Part of a small language model's weights: 13 layers, 1248M tokens.
MLP neurons of a small language model. Each row is named by its layer, matrix (gate and up: input weights; down: output weights) and neuron, and shows model dimensions 0-127. Each number is 128 + 24 x the weight over its row's rms, rounded and kept within 0 to 255. Numbers have three digits each. A neuron's up and down rows have the sign that makes its largest values positive.
Before each neuron's rows, "fires in" lists the words (lower case) most often at its 100 highest values on Wikipedia text that the model never trained on.

fires in: "returned", "return", "close", "passed", "sent", "left"
L2.gate705:122104081141105096097152121112122143104153140104128115109130144116114130101115153122110098115134086148160145135112158096114144093148097182130169156084131133139165182138128106146130128145142140146100109113179123141138139083130146107089107156154130149167157120098131112093131118117150116118098115157163143102167099131091152130158118053149117105112135147146140138116141113159099153091119
L2.up705:112097137137101135132141124137120125047145121111123173110128127102112182124116137131124095122133099124130135171120121173130124166150087114128162150104111177099161121126108165140147139110136155136139107127172110097161141102091149153157119154126163189146103086120098062087118158126116130139115102135139148135142115122127135133133090114122113108139120114119128148156155110152141128123134
L2.down705:083094113144138102164133144133095130103164101141150108110100127136115144121137143123113119099119096126113154153160117120095111111142124140133148116136145118139121139124095090153116137122143100107145103125121133141132147122126104117083141154097117119121126149154114114083130127111139077119109138104136119110144158126121122117132137084162110142053158149171158128110118109146109125095093

fires in: "old", "small", "prominent", "young", "early", "large"
L3.gate328:137111133089115103157113104094138114131086153114131158165126098079117104099140102124144097140112119101126116165133083126120123136134124082118152115123072154106151129102160176168092100148151121109108145153124131146139085127101139143108144162137138157154126116111139114127147126101146132151154121145148111164142137126129155112144143142135162113147176120090101175111128127145135158141143
L3.up328:136136078102106136134095147147137064109144139082067125139114145114112143120179095151169136080158156068151111168102153075090099165142133122083133137137120091120117134118084122179146078130118148141093127120106137158100143151123118102109141133135182183118124120112139115103107130080140137176133113132099114123155093141141175114165109114141159135102095125136154115104094119157148124153086
L3.down328:218126136112150099141121119141144088147125125146091140152157123109154137109147146168175139117116096137133125146137141113117142121142142108123148122140125135137174142113144090163142100146102091114112154143140139133090110123089106107127141111144091185148164156084137138143095097055142088119129135161145128146128120087139108126152131091142119086101145134120136118112121135141140134122092

fires in: "gold", "medals", "silver", "bronze", "medal", "year"
L9.gate830:080099123155113118108124145075117126083132133124117136143104115129103112131145128078151149103126125105132133117115081131126108145133123144132142141139108190116123112091118111130159096098156123161151159113147098129145158133072134116113140119140120089112143132081120110102135114150103138131107122161125123092138122138141144129092149111171145139174104122132135151174132161169109157180170
L9.up830:157145121082177080127108157121182128123109149123144133161129095130120094119165112129152124110126151131127133170080130153141080126149130148156118134137153126137182122168094126136127123111105158129117101121104140165141123123095105112148124184141094102171114154139101129153146146164065164071137136117150155125135138080152145130126181159123170137127099180133134110142135133138134113152105
L9.down830:112132102146130105134130129125121140130118133146153142099146112163140120158136132136157173131103119129114140150119098121115107146164126164156120119102169131154149141159131097129100154156127138097189096126121135135134085103130140162120106143111153171116131148121122054112140129096072151122122131115127120131121117155126106147143176145083124140156126123125125153093110095135083156165133

fires in: "development", "free", "construction", "institut", "formats", "crescent"
L2.gate140:129121140145114115116148100109089159116155137085178096116139134135112117114153148110147124110118117143140176119146113050086124134133144093149078136134120102136127114086156090108115121195114150121066098146179109093124127116147128141108108080106156132141146129115125132168111126164104128108177138123122105131124131137113154132093115107092163123127108106152129175120100130127131135137173
L2.up140:179176143083125122140132085129150149118154154139130122139146100124160134119191103139161120131131135128134100183122112125113154148146133081142093136112137111130101111108137110126115111144172150115173093149187084120093164136125144123157105095098166149108128131139121136148104096122107117113116111090122131176110131147153116141104114115127162123157130182160131126165099102122140129093154
L2.down140:131100153149115102123121075096096141146137143115163119100140144124162154137108115132163136139145130148156153104163082103104115111134136125153075113118119132132128159121189124120137119158108138145102107185144128115130104096147095147160145123108101135122129121116113147154119157131084116077119173097138120103098105113150148128141133110116155135118133125149106175151078045085138118091153

fires in: "can", "may", "had", "could"
L2.gate619:158104137112121100094152132142126110119168125128126151147125133124126119146117101174119128138121147129122135121128134143104103109122127111138137140126153100114161137165118137120107162155088154135119166115146100092101126131120113090109149068138089166162121085080115155155111106150096143149113129105139137120095159139101157135102145160093122115137104112111116129105120132129132145120079
L2.up619:141118104133142080165158104132105088119127139170104127138131098123130138142118120109146117139110130145113167146172141146092113153100141117133156151173090114138132156101161138128134144144145110134126136162138127162153146097136192114117116127076102149110093131146131102121137137134102138149172131132111114180137138119143158084097134127109163136123133108123124101141151092081162149114140
L2.down619:127091108106090123125122110120114113122152153157149109122125081110153129127104113112114119170145107125126124096157133132144110102093131126132103152135078136143171115114091149143128140142129145139077145146115119120177113140124161139135162143141120149106160108169121120148153193147134111198140117142117104150172135095157167107149161123129123132140143119140153104143104113122111151128130

fires in: "second", "third", "first", "fifth", "3rd"
L3.gate691:155084159171132146166172174148126149085085116100110141152106130087180115120103158115129134139125119148182147131129133106134143165155137081108085125099139120120142134149167130122137115132156113127093137122108124132139118134128151120134135125114169113123103132126100118149110106132144164124087126136119095143089160117112184152155124130161106118139116094128175109116168174130107122172137
L3.up691:130146131149122093136127171107105200113088139141076127101111143107114143122101166176120152144116168141161140106116151071111159179133103116122140135102141119131162169116144080135114136094177107134128131092126144144163115145169122122147112080170165117133117133154148156146092141129138122114140098162150131125139086086105107118160090089121132079100143177126122099103130099120136111131097
L3.down691:119120173125114138102088157121110135121124169201133137118135125059144131138120133186156116138129176152175116099132186102164134140144106137104160127112119136141175181127151087102091143141148104142153122125149168158133134113166115122145160089093110121142142145162151129134110163116108131106159106123116088119117112085167103121095087125105157120100138159137115082124132123101110121165081

fires in: "2020", "silver", "2010", "japanese", "bronze"
L3.gate432:142135103136117112091101078189130091099100097120138138123118112108141111134169136118153162136126130104082133115096135121150097121147112168179120112106119161106160115145099149077123154159122168150096100090132175116162090124142149175143125134134095159131112120139116152101136079110147123110149186119118157102114107129120152120148174129107099151169129104132148107133121093133183134148159
L3.up432:147088089120114078117102120122129125120120145124133167137156107144157132166156141130126128152103104126135140099091107132125142139156138111119144088093083141110113115117118117135132117085123150142169132112139139153125098064136184114142109170129100138149160122127073086148133143122118174114158145142150109196104129098181120112093170107122144148172131121127108132103132101126123155104136
L3.down432:117135144167098117174112108118128126154154142125127152121140131123132125147097111126122148135140134159094136148150143095125144149121116127139168117156138132111128197171124075088133133149129146143116117177073176109136126122145089133084051147139144098157097144136131108134109122109108188121111121093116169161204097134093142132118133140135121170118119120126133095099107108170146122121125

fires in: "2", "1", "3", "7"
L2.gate502:138127194153130176130108137119121094178123158151166153116094130137123121123097113108089088135136139149151133112096152148152125119108144132173086152149111129110128122091079129128132123102110109140139170156085127148137149084137131160108087111136137117110110097134149100154145154119132161132147114115126122143119107112119132158140118138115109139076139097127101137167159134145130103141137
L2.up502:090142131165184124095173124135105100123123141125164096141069130111131152140101146091116150161141133085145143105108128156111151143077108120123112141143163121083122118109144124142121169133113166101138123158099149143153095124128139115085132119139128164130127160105120108140122117139131130119161171118107153126136091078098137166142101132113138147107130138135130133128138154095090160065178
L2.down502:098126125134128153162133085092141092119123092164097133118119123112124113123136131119111150120087153178164110107160137117126124118137140177114136165120152123124102176139159104119116099120134150112114136108182170160095117144127113161121117075103110125128118129131102130126141102096129169107088088099115168069142157112138181133115085119103168111138163134185157124097132100135130109117097

fires in: "several", "many", "few", "some", "six"
L2.gate342:087141152119131090114159135141127097152098112089154141109101103159104135077109114151123129141140146109147143089138078098095115140110137101123076120113129183111163160109140153126136133167115153187120131109149130152089109122112159155142078155105126150108111122140146092130121135096179111110088138147162163143094104116111118103147117159114138120103127172155146076134130141128121145136094
L2.up342:124139176137104089120165139156120089158083108093156164123120080141097149083123125149125121139145151110137133115113066121080129115106150125105110096093158185107155113132109125157110132168134154192125134146165143128110117124102150152125078154121145105102105134145141133118125175094197103080079135126171159123127121125150144080141114158127128144103151167148138106140138143111142138125127
L2.down342:115123138099135103147133139117145137197079143133126136128100105164093132128121168149125133140110136108124138129156100110082123143102131109127070109128128140132132159129155114186161131144137141170136124131128129182120089133099132145125117170109133143117125184141110165155158139125167149134091103075165145155131124101112130116155143143127119174111169161130176099153106109168106144097142

fires in: "second", "la", "third", "october", "may", "african"
L3.gate150:168102166108066127166153138130158084160107108145127124151093151140142127135099132169149153137186126107127113176184095137136114148106151099081103165131111142136160130109154108147131150159128129137131123155126140138115120116112106170151157167079093133098118120136142147107135104158164128085120115154125155139111120144116180123125083108117096134098077087124129128125135127126125112137097
L3.up150:141115131125112157135122146152137147184106118154125089131096151153141159119101156151129155131140175093138119162164144116141139128093154122097083163127097114137142165150152087206145138118136153154141132152118152153134103107084098139143151150088127130141101139143147159143125123138137106088139075121117150115126116124135142126128081118121111144080143068165122135120097108165095097133111
L3.down150:122134096146170138094120128120110138105096163139118126109147145128115166125124151133114121127084135105109156121107158107094133132124112130141122112104125106095128212129138122150140106108126134114133144139134133122150092122117146085133164131132169127130112145121153135138144179132108129136137126116149107114133125129149097159113144174146130112165150148094101153130078136146116133127141

fires in: "in", "boling", "on", "i"
L8.gate655:097115119130113136125124134088159126131150118138135155136129102135113108095140136140113131131108133106127151178124124133146112154107156153146123144141120113121078120125115114197109104140116119112123145150142192132145144123128140135111142115101147115164108110160135113151145123154122097154145154126081135111165117107144143168129096121178135140123139112093161113145121139145128151081146
L8.up655:116150152135106132163148126137148148140074140105100120113135121158124156149123128119117124121106108152090112123094112125160115149122109117096139108129118108136100115187128109171099152118082110120125113119139115132176193102151122169137115149071150102101122115149126123152104178093106150137162144088104143148107147101112167123123100143112142165109144128140101080111120132127143130123090
L8.down655:151076102119130112099110150108148098129128123118114110062162150147147105125101109137112141150139108140144139114158102157140132140143113123110152164179147149089116104144127162149127133142134123185122133119121091108161148129168124156193124070141139117104140124137083129150085143117118111112116128140109127133147133162135107116087163104121123116148129111143108190117186117100135058144143

fires in: "however", "like", "despite", "with", "after", "due"
L4.gate359:177128112140096136182099126107137132129165136105148134129106106166115155154105078105155181116151086123124108168101102169130119138083105125134150194071101124104131105153133122102169110108106130119147168135162163118124121123116137167152135112135141092183087098123097146132109102131134143133132132143134099156100156157088129096132101107095123107153134147138118121153147100107145140173120
L4.up359:130106147128107089126120104127139149145131150115145126155150111134089124099065103089114125108109111121134067136155120137139108171119090125116158152107121094152130139105073151164099114147111110112131086128142135131109066136145105152159117137131146079171091146122079141110154102173165109117123117157151113140119114153123122083148116100121166122133150103162121109158106185117156110127112
L4.down359:120139159104120124123138114144087126107126147113138119093130090152108105135113125110115137118108145132119128157122145134139093109099094116123134118131122120127120162116104130135120098152147104103143097169118106135119133184142121154118146140141130066119117109123129142139171103128138115135090095140124140079129142104127137135114148055152175140109125121123134137112122156136141118163157

fires in: "the", "her", "i", "another", "an", "a"
L4.gate658:154108165133073125097155120126152124091116136072138132108139123129121131094154122106157117126150149138126139128097101147126181160148124126102106123155164125163132106126094122117085108114123141119144139124157112100155145145139126139085139132119126103084139159076108172155082119116127175100125113095139128162083142174110145112137175121144116143147109129125123081117135166113156075167114
L4.up658:117116136136120101129140099082125147157154128127128133106100165126138158143080162102133135103149081119149137147103132117127153114118150140059132171132113156098149117174106156137127134148157152105134101135121144148116128123155125090112105122125152086156139150112155149168084143059120146128157115138138151169129121105117110118162084117125096076110168150154075095141121129124104147139088
L4.down658:122118147124105153100111119099177116127128139132157121172140132148132140115116142107107114122103161140105129152089139101105114110139090124107123121126133129117141134141086114117152158148184139118130114138133130140128127125149122117122113099127078136112141178151147142177131162090122147112186143113145144137127172104148133151153152133149115127121133121097142092132145107133102172101118

fires in: "under", "on", "over", "along", "off", "above"
L6.gate198:130114108137113164100078135108120126170135089145098087139093092137124100102120146124166167132117136212119072119088098131100103086139068098135147085111147102166105139134119125155141145159133089140138155145170146141157117072091134135150155147138140120157128076139126103109139143132098122109150164132112130096144163079113144145155122138094107127094152135137136122144096144118126097141156
L6.up198:110125090159125111091168120132124135130138118103133095133164165082153147075107121145148147135130104148098133104142130119128091159156075129141158138100159119104145145146094153115114141152098106141121120144150175130175107087125115166171119137133113135133118061131122076147102104139128160165128133115137157123130126128131108113170141136152142121127143142136120164122137108105177137125134
L6.down198:167136119123127125140074131152143152140146145147116122124094084145110098146162137149145149102098144160106106147101099098118130082153142112122151135123120142163147114124085166153164125100152120104133163089148142091157132116112141098108173137142126110108120146148126119145139111111141121101120170125140115121134156070122161186099135115134102103114148142101112112119110112123135164087163

fires in: "for", "by", "from", "in"
L9.gate313:134156122119138127129121134177138110111160113165090124143098142170086153112133122128118126108161126139114094108157125176157114123117163101134131142119132139100122135093137146115156092092119148148105122127120135187148106147123127116131172076081143160127138123165154115126135075107145138116111118128184119124086089128090162155128108130096105135130084115111117163184107133129097132132148
L9.up313:150170149102150116115103143126137080106123115092117103105152135143133131106076173106138114133127147135173110044149158156133158122141145118166104130149144090093154121115141135065121090133133112114126138139068113181099144141149097107134111143102120120098158114140106152152112134163133100101133176165101125112078109159116164130133110132138125123133095119133129120124140121178114103139141
L9.down313:117100149122117162120138118187154129073088125108125135101137096081101126098113176142110121171135149095139106090163137100086146142138123090117126120081065164133110129153152127122103153128160101127114146120130128109152084131112132124147095139101114120088131100089115129122151111139137127132139100146131110121101100126082093128147138141141111166100151176152069130195117156181125116116104

fires in: "medal", "0", "title", "most"
L3.gate190:098103124158169141137134172091154145138089128111127100120102118126193101128137098117125149216119105151158144130136124109133097127106160059119119166131119168099138135132150150100112107119107133105171135158114140142089151122116151124160115121153124096124110121123163142118152141140104134099124151096137119134150117107099153154104089151139119122155104144110118127158166129084113134126129
L3.up190:147111125144158173090125158140154097167105134117123146118118124153173096153120133136113136165123089120163160129101098138180151067125121121121127162101098123113148115122149131126131162110144156088139145180149074134091115147159149078149079116127100120139126133151127121152128086104071103133145133165111138147132103116113134140113109099142110122156093120121144112132150117165105145117110
L3.down190:138140097116114175151125167135146104129138079123144136118114113126173109144109122149108129154116140130103131135121137130052115148107128131098173116149145114105111130114151157105094115089112134115128129101166116135149131166142113098132124127133079105152119138150135128155152113162140138104205148168134143110188124127119101140134127116061131107117103146171094146109105140102151153182122

fires in: "high", "small", "significant", "large", "wide", "higher"
L3.gate554:145120149154101138100127119145140096116079114111141128186082121106129130100167117144150080115158164135110163172125113106086088134141117113143108142140145098080131096101083151139083143150091121158111123142144169121112154134136098153162101108120132153151087122103171122115087119123172148149123124123162120178097126149145129108119125153112163126117091135152120134107134152095145114147123
L3.up554:134118170119120111106149096145152110148091122142125137164139140114145117104128111141125134135124153117097168147094135091123101114142112152169124111102125113069163131127125137148138121143108163153114111170131147118140108128123096178170122147138138126161122144094175157127127147069176155127127107132163152133130126106171091131135097142125153118097122150164130124118125124123131152140075
L3.down554:144131155067153131129121119126142139197099129153109131156120117144167119134108142179117148148127163154135148123151141106133119140140118108164123090117117147140147151147165138166156156165105132145135126171132137127137069166089124124113106145133121113162113175114137129153122141085133121108116150153169148184144137096111101108160121155164121146092141123142144126099145088163121139120129

fires in: "under", "without", "despite", "over", "with", "lack"
L2.gate883:177137125097101126127121097117055114119140123144104150180127129147140110117134124137158166095140141142092129139093135160138111160119103132139126120123091125135154156126121154140088116161128148158125118151150166139112165129122164198097146110101137108135123107080119102096109103103178178172142154136131129133118135116108149091154168099103107090114123110157104118116155133094179185103137
L2.up883:159140114086093110108098079125096123112138132129112139206146109145157150125132096158178141115122125137117114155114125160149134137113128138160144158103135147155155145148109163161109113172123157131124111145138169162149184107137159142147171119096138128169117125109131107106127100131199137123128139148128169139134143103124124084180126092144121092152135142136100129079144161127182197121130
L2.down883:129122132069116122155133121163105108141168149131079118156119088147152115130112142152121122108092139152127133146104125120163125142129102129127132164124107132170134197144089156157145107103154110131126112153135157132138126140138146150081181147110131085143093150126114106138144133094169133118114146138119135122152109093095131093137135104123146109102143096174123096139104134162131150118161

fires in: "2", "5", "3", "4", "13"
L9.gate247:150133108133152107146147159072105138123125112125154156139122142114127158106115110071114144115167143137108124149119109135125152105094113092083151110122131159169129161100095122158104150157129173153154147150133152154133168116155115124107136185115131166100098120146107140149100123151141125116134131175136119121112145111151105128153129151144084133123091176116115118137122152073080150106110
L9.up247:106154133109104144118160147075122091162106137119152113146162184155103078126116096113137135126190136120115137156094166145127137149109126118128124186143104149120141153144134143103107165160133110120187122160092122133129098138096114179079135152130106153106124119154141137113135121108108123127125130084145097182128134130101151136087142125119145152116105115159130107138136160132114151127137
L9.down247:122140119109082097148110117107121132125136124106140118183146146138153137135164092163140139127153169176134168127171194141104132147137141120118114182147130105135130136140111117137098131130144136153106124129083134159123096155104075155115066142109098143149121154168131155153111146094153144108162152088125165101184103120104121139107162108140127105138157138127136080138119170159132140136139

fires in: "march", "may", "february", "october", "november", "april"
L4.gate377:110125103095141094123117087075158123127179089124128175131168152085134131132103116127114113099143130109120116110112133158123144124153150092155117152149122098146149111128142137105123110108146071167127149139106144130123150130137122160151104159149176142098128102097120187085063156134135168138119133169128114137148137147171141086122117136131123164101071113102114136120148160115133133128126
L4.up377:082069113119172143114124124067118159131136150152095128115147139110111167090113120130077092092094112109124088148116158136146153125098124133099109167141141076126151153136116110131096079095163094153133149162126122153131088133141076142153108142132121122135120139084114128127145146157130155110143134128106102127124107112128101120138121114167106134123134080143119161133129165115060102143156
L4.down377:110121096112170128108173138100116150130142123142121134148124107130115144116146157061083116156113106085131092173157116123125139166120160157104163126148167122072083133149169122167103134119114140088162125138098123117161105151153119152189112127130121147159144074095096101134167161162121172142109123127131152117112142131134160128177130148141089111145172151141119122143124138108104155115106

fires in: "she", "he"
L6.gate20:143139138140104122123162118134098117107107130136127151159164113121138089096128119146132096136122120178104124129140094163080158146139114125137135181137112131124134117058124160112143119139146128125145143135116164158133141112123161145133128128159124102136151149123149119125048152151086160115138117141136135110139159123143176109158125125078114132138127141140118133143103163100125119103105
L6.up20:128134096120148101199173158154104128168095128190134100150114149109136128092137168104134096146129104130135110119139117137120126152118155128091138134164134098143156151121131171144138152136145107094122140125138116073123127112137133098102096125154088084131134140170165117103115105159104119153109143136085124126119110081108095130176143115116111166158118141109135135124099137151146094115107
L6.down20:130118116122124117136108110169140120117087126084126118127101097091144149106100162132160175148143118095120127097148135142138102105214134110138083097127146153138164133121143159173147137074163141087062165142094125140120129127136099140093102128144111079118166129167148143072170132142098093158105119153140142075100096089125137174115147150157157131091158099087120132128092120136151115120155

fires in: "small", "significant", "due", "large", "average", "known"
L2.gate485:125112112105161112130197120125083112120117131090133143158120134124141136130183118151144111151131158144135135141090132112144138146176140128141126101137150146116117130118139132143098118102155123133137122094136125134123114174141101148127134127123165121145076122094119117125089115117105147182110083143145167124112165121143126112113105133157184141125122109086125139107125120114136116120153
L2.up485:117130118096137137097148106144102143128128119098104138149134106093132127104166133175135105117166153125146128133149130108123139164144095165086109098099117077120131101146123119142092126101108134147136110097107157149170142155130071132143126159122139152164101134110106137114101147114099145149153118170158155136126090134114147141086111147105182111115156139106151114118129148103139139077121
L2.down485:159134122108156142122118133144110108156150157123105159145117158114157148138151162150124158111110134130102140174151121088103104109133110153123107126135122140109120130153093152148158134136108127135123105123140164142160122154108124116137119135129142154157143126129134141117106074104126164101099118169119132147118108109127128119152100178144094122118106153122125120091147102130155141139119

fires in: "in"
L9.gate458:099131133157099128144117109167123127099129135134080158146135095155112147095107085141137111128136138140115124132129146133127136108159132102147128133132136123149131161124089101130165133079088107125096115105117143133121145127111170131154137132136154162178116131114150116137103079146124124149128122138176137115146139114131112165135133132135126115122102105119120118144147120093164159088149
L9.up458:140117122135147091121103181109144133161150147113115134167111107109138122086137209130116140142131084130137083161130143131149131107131099131131113109118121171123126119116143090137134137127151139157102153178172129166135178113162141144116120148100113145133122135140085100157105118148109140073157109163150156167128090137151114086105117184110094172109115141105144134144144147151160142114145
L9.down458:177136175168143119106106151118103103121157165133077143132128136141136180105134127139114152089142168121142129207156065159154144126109135172145124150140121117149124129144096081136163151156127191117129099163126135137143136128159115138118118123162147161173127140134148149089096119203101117162186093123097145166138142153184094137098103108087137121124177134109153100093097128094106115129120

fires in: "july", "october", "september", "june", "may", "february"
L3.gate563:125131143103105132189190101097182120123138161118132125161138119111145139113118103135085091102144121120157139149142094089114186118128123109134151113127136127126138118154119111154137132163108088132108138152125101081109098138158094109160081167137140132122163157092125145114104098116138158110111136136145154088131175126134159119088121127176087150138151161120104104116148167160153158122142
L3.up563:140175165106111149122104197098174096114135101111132121104141118137126107126130094112148136162117102114152100140122149122134176143117141127174093154080128135094150126105174137085138075131129128143108130114144122114099142153104146174170116129078154162095138107130108132172061089125119129146094125138128136157113124097098152170172143106114092105128116158165095132131138137147131108168115
L3.down563:133130150101139158103128163093157136124120145148104123150097129126128113116099153087135122150076059162117097134108149117147130112115168111151120162108108131099145135154171131102184115125129095104126105126106141124134128156128129173163163076110097166126157085123103123145114107153167122153128151160089127118135138097089118140151168167180077124149114124162111140184106166148121101125116

fires in: "would", "may", "will", "can", "might"
L2.gate777:139142124126117149191122108125124133148130143136097155128096123098131131123117122137126101136141102102136129136156138130133162142115167126141115146098156128130140149138087183145134146116073121124113131113108084099149169149132120140133124107126107150118141082124159102146117109165119125137102152179120132125126151140130115157119096126083126168121123150119120131157125150086164117136107
L2.up777:109152095127163127092085099147161133133118130128157126135162116123089131067126135174114157138125179148176143113114141118093118152134157135163117117155145108103147118076086155131140121146191154146116132133110117125152141118107127105108124148088088151144109134102121165150155115139150121137168094128105118149116084111127137074062157125120111131083148132144079126099109144078131089132131
L2.down777:130152093125133113160125095131138143160119137137155132117129109126119159120144162122124180138122137120187092081122112119125100178104130112137095122141126137098117106075126147132156139123153176144130135172110123119178101107135130091104125136134139135133098129112142138136141117111136122135150105123138099134076121104113132100087141099112117094118140142147127136115107102130103134110104

fires in: "it", "to", "in"
L9.gate534:146138151105128145127123124106159094062106137132116161124153113104108136071147118095156151162145110161102071138149122156093137066116174109137157143153149132169129137106119143141159133133127135093102146118153164118127150107082130188104133173106160120102095142164101136120133138121119097134143125070162119155177159114120106141138115097093117126106129167111134145121117183117136110132174
L9.up534:141157111113151145153156129151118125127103153136127128117143095132104104121110115125093127141119153162153115148146165127109156170109114110175098118132101156154120151085134113167133132183114161097130103152166135134100114095106161168123120160101116114129099133141082145097095140142114095159153125125146168141166121156102118125096094134133114190174137128094158123096116161154100111123094
L9.down534:110139118142125137105152143133140190130104137102116100137169121135115088144099160152117137144156115149142152173128100096121125140148116103122086108116093123152125145107150103106139124094086151116087100114099135135136129152151154133147119075143120132135096111108108114119169144152153145156160100145091163117092108145166166112211142129131145106159126122131106129131120108127115137149152

fires in: "a"
L9.gate145:112128143140090132093126073119112076151103101111144106099141113150124086075104135127138122168141115112114130126114112117110129134086134124137118164143108148112135124142124108166117134152131118127139157096127108139126114128142105167118106103130112153094158174123179170143117129137092146135099200134140107145143129151104135124071119125128109160165119131137109082100133149127103137129115
L9.up145:144064122111135114168133082149116119090074159097152153124156108124122118125089075133136102142144143121114118125117125138141096127126101102120129154133126101128167125098085100113126115125142098143130125116101125127152131128164133108161119108093122138131135127085083156148140171140101129125161112152145132164092153154112133083162155143098112139132150128158068135134136124097148102177069
L9.down145:125104124115120181138136167116170110100111110125105124181115107143097113127160130153127099154112115123162126108116126113122122120166166147131084098122137094106176142139112181138150118121101135147091118091135177154134144122122135129134174109151117144125120167137122154153155147132138163143154143157144165139092139152119114141142184157139116167125157110121148129115104092115135111115165

fires in: "under", "with", "for", "without", "over"
L2.gate303:130054117119125105099140068123109126138156137102118211129129128126151109114166103081130176120147141169118090122128105117110110124113111152092126151136137124163126126132098157110133095157134098078127113139168103115136204124146125132142154121106140105105155065175103138097105120140131099134075143085109105147155125169111138137103131081110129119127134130119125139137140150118130153122133
L2.up303:149119112120098081128104082146122124128141112137089162154125143159119144099134143125123142092168126146139119126118110134094139121160098149093122096117121112166111173126116143136122140133181132094120094090205108127128195078150148114105122147132148101127126122120127129136151100104145107121127131115089105142169109133104141122162124102109137106091151150147110137109151105100149153118122
L2.down303:129096095090108129156132118123123102139136123147112146161123149120145110141160140117109169125110128144127127129103117143155125128136127123121144151122120110145128164133084152108150127136165117105160111133164128091139153110137098159164162139105130096150127130158146141154114114115138135128122164139103121123161119157116116123134137102119116101128164124144113144104083151136162129119151

fires in: "0"
L6.gate628:071120111095092160145123125110093140128125165113101102165139134148113108125131089106166125147133081090111126130126082108114152138135173113171131117144173106107109116101163081153159130118167163138114183138123134127131101131127125112131122128104116200090123123169154082120122116169138166137143149107100115169102082124122125175099165126148109167160119165146155135133122106116116147068105
L6.up628:155156123121096110154081089114146113158108139155104167161137164104116101059121121120140116148128112151117122140166101117156086149127132099122164147132127147124147131110105121118130120134158134107138141191116130126146145116129148134150105143117126110098060140116132159122104142159105142165127113112140118129136101129114112077118105114146128184133147117130168138139118126156099097142103
L6.down628:181177133103127083153111129090135108098096142142140122175138178138121160142145156111122162122118121106138132128101122099111125116150110150127170107144157164144172089140101112132123103123166162146140115146141137093097121073147118142082179161097137127104144130113157111107138151164122183110112110157114158103161116161115130113132128118102080123188138120106122131100127157098132136130088

fires in: "returned", "return", "away", "name", "contract", "copy"
L2.gate245:135073119169109124134155120148108080138101107128097186157148133161109123108126116162116113095151126076111151104110102164127105140119149125089133140165123113151157131117130149140150091125149169091141108141189162156109146112138105131131139148119123144156124149147172139143137086138121140141141126153118148121084146142144100121137108134140109161115136146148120148117153131130106129124129
L2.up245:123164154107137126119110162147132149158141159114101151128121140155133106114116158114119149104152078141119123154127130171116077098127112111135145122137114134152135168134131144153114148107132161137140144170139118135141125060154132107153100164103107207139163122124123114085104125140121128132117121120116095163141149118115113168152141096027111179108164131112133126112151124137163145121120
L2.down245:079150127143141119140137124130097142125165171143133112141112111172133088118119096161116123117111107139148091145145144120094151149144156134157122143147132137179147150154137097133121150124169152144125143120119108153137116126157105123160154140090143143131148151148131134128162114152125064127085064105149131140118161090148062134063132089117115151096133136110149148129133119157116140158139

fires in: "no", "by", "of"
L4.gate660:158110149131146105144104127115117139182130120123113139103149112157128100121181129152114126154179135102155181131146139163119122112117148091108132119128136105165131118129133133154109119142159154140093179141145088156152132114139120150155157119128128102109150131106091147133109118118124138144154125094154124113137085155091129128128128128132097095125098129097106173128152119172155136142074
L4.up660:139169089111085092106154116105108113082168129125092108129103158077173128132145107109131146143128142161175131128102128120138151160108131090113141143144108088074162124119101109134149106133145126185143118134087078149110142139105065130115159108135114152097175094121113165144146135108124116116163141141117156150127119113123172125115123136103127117100118138143133110124128123137147142108129
L4.down660:134150113137112100098160134128082097132163111162099118103131137111135164107175091134114107111152128146129149137133150123127164135088082141121114150104112125131119152141118101155101100120160112100136123140138110139077098172088126139108144131144117120125181128114133122128175091132080118122188107152154141169138144128131128113148126171133091148113093100171131085161183109132164133108121

fires in: "second", "third", "first", "each", "this", "fa"
L2.gate202:114095158168140092146137137126095145103098119126143156127150154170104170112114136149138193104134124095135118152126146090124073156138107108111133122100115151139180124124100158147117141135134177110140114149110160147126128151110150146152180141140132094120153150089114141104161152137144097128122113113148125126126138133115176098146146104116153137142139135140165119122130137119099103130160
L2.up202:143092144136170086123161120168092122131080102145122136167128132187159128124142169128143138127165112120169136126132168114115096115143133136107090125134094121121152151139173143121091128144103130111133156133118133141062127115132136160110132130130122139120132113145171131168101096085174132128138137104125124167113125151109102156147132132101139120122139097144067149112072087136181129138134
L2.down202:094118115135181100118147147143127139142147143129151127112150136106123161154108130148121141118161163081155137159130139103109102143133085101103106107124130128141122152128125142149121092109138168154153122171107136144143102115090113147122162156138140129127131171113128135110149123127118134130122116122127094112123115115113122116143157066138121126114149133178190118138124103182044119119123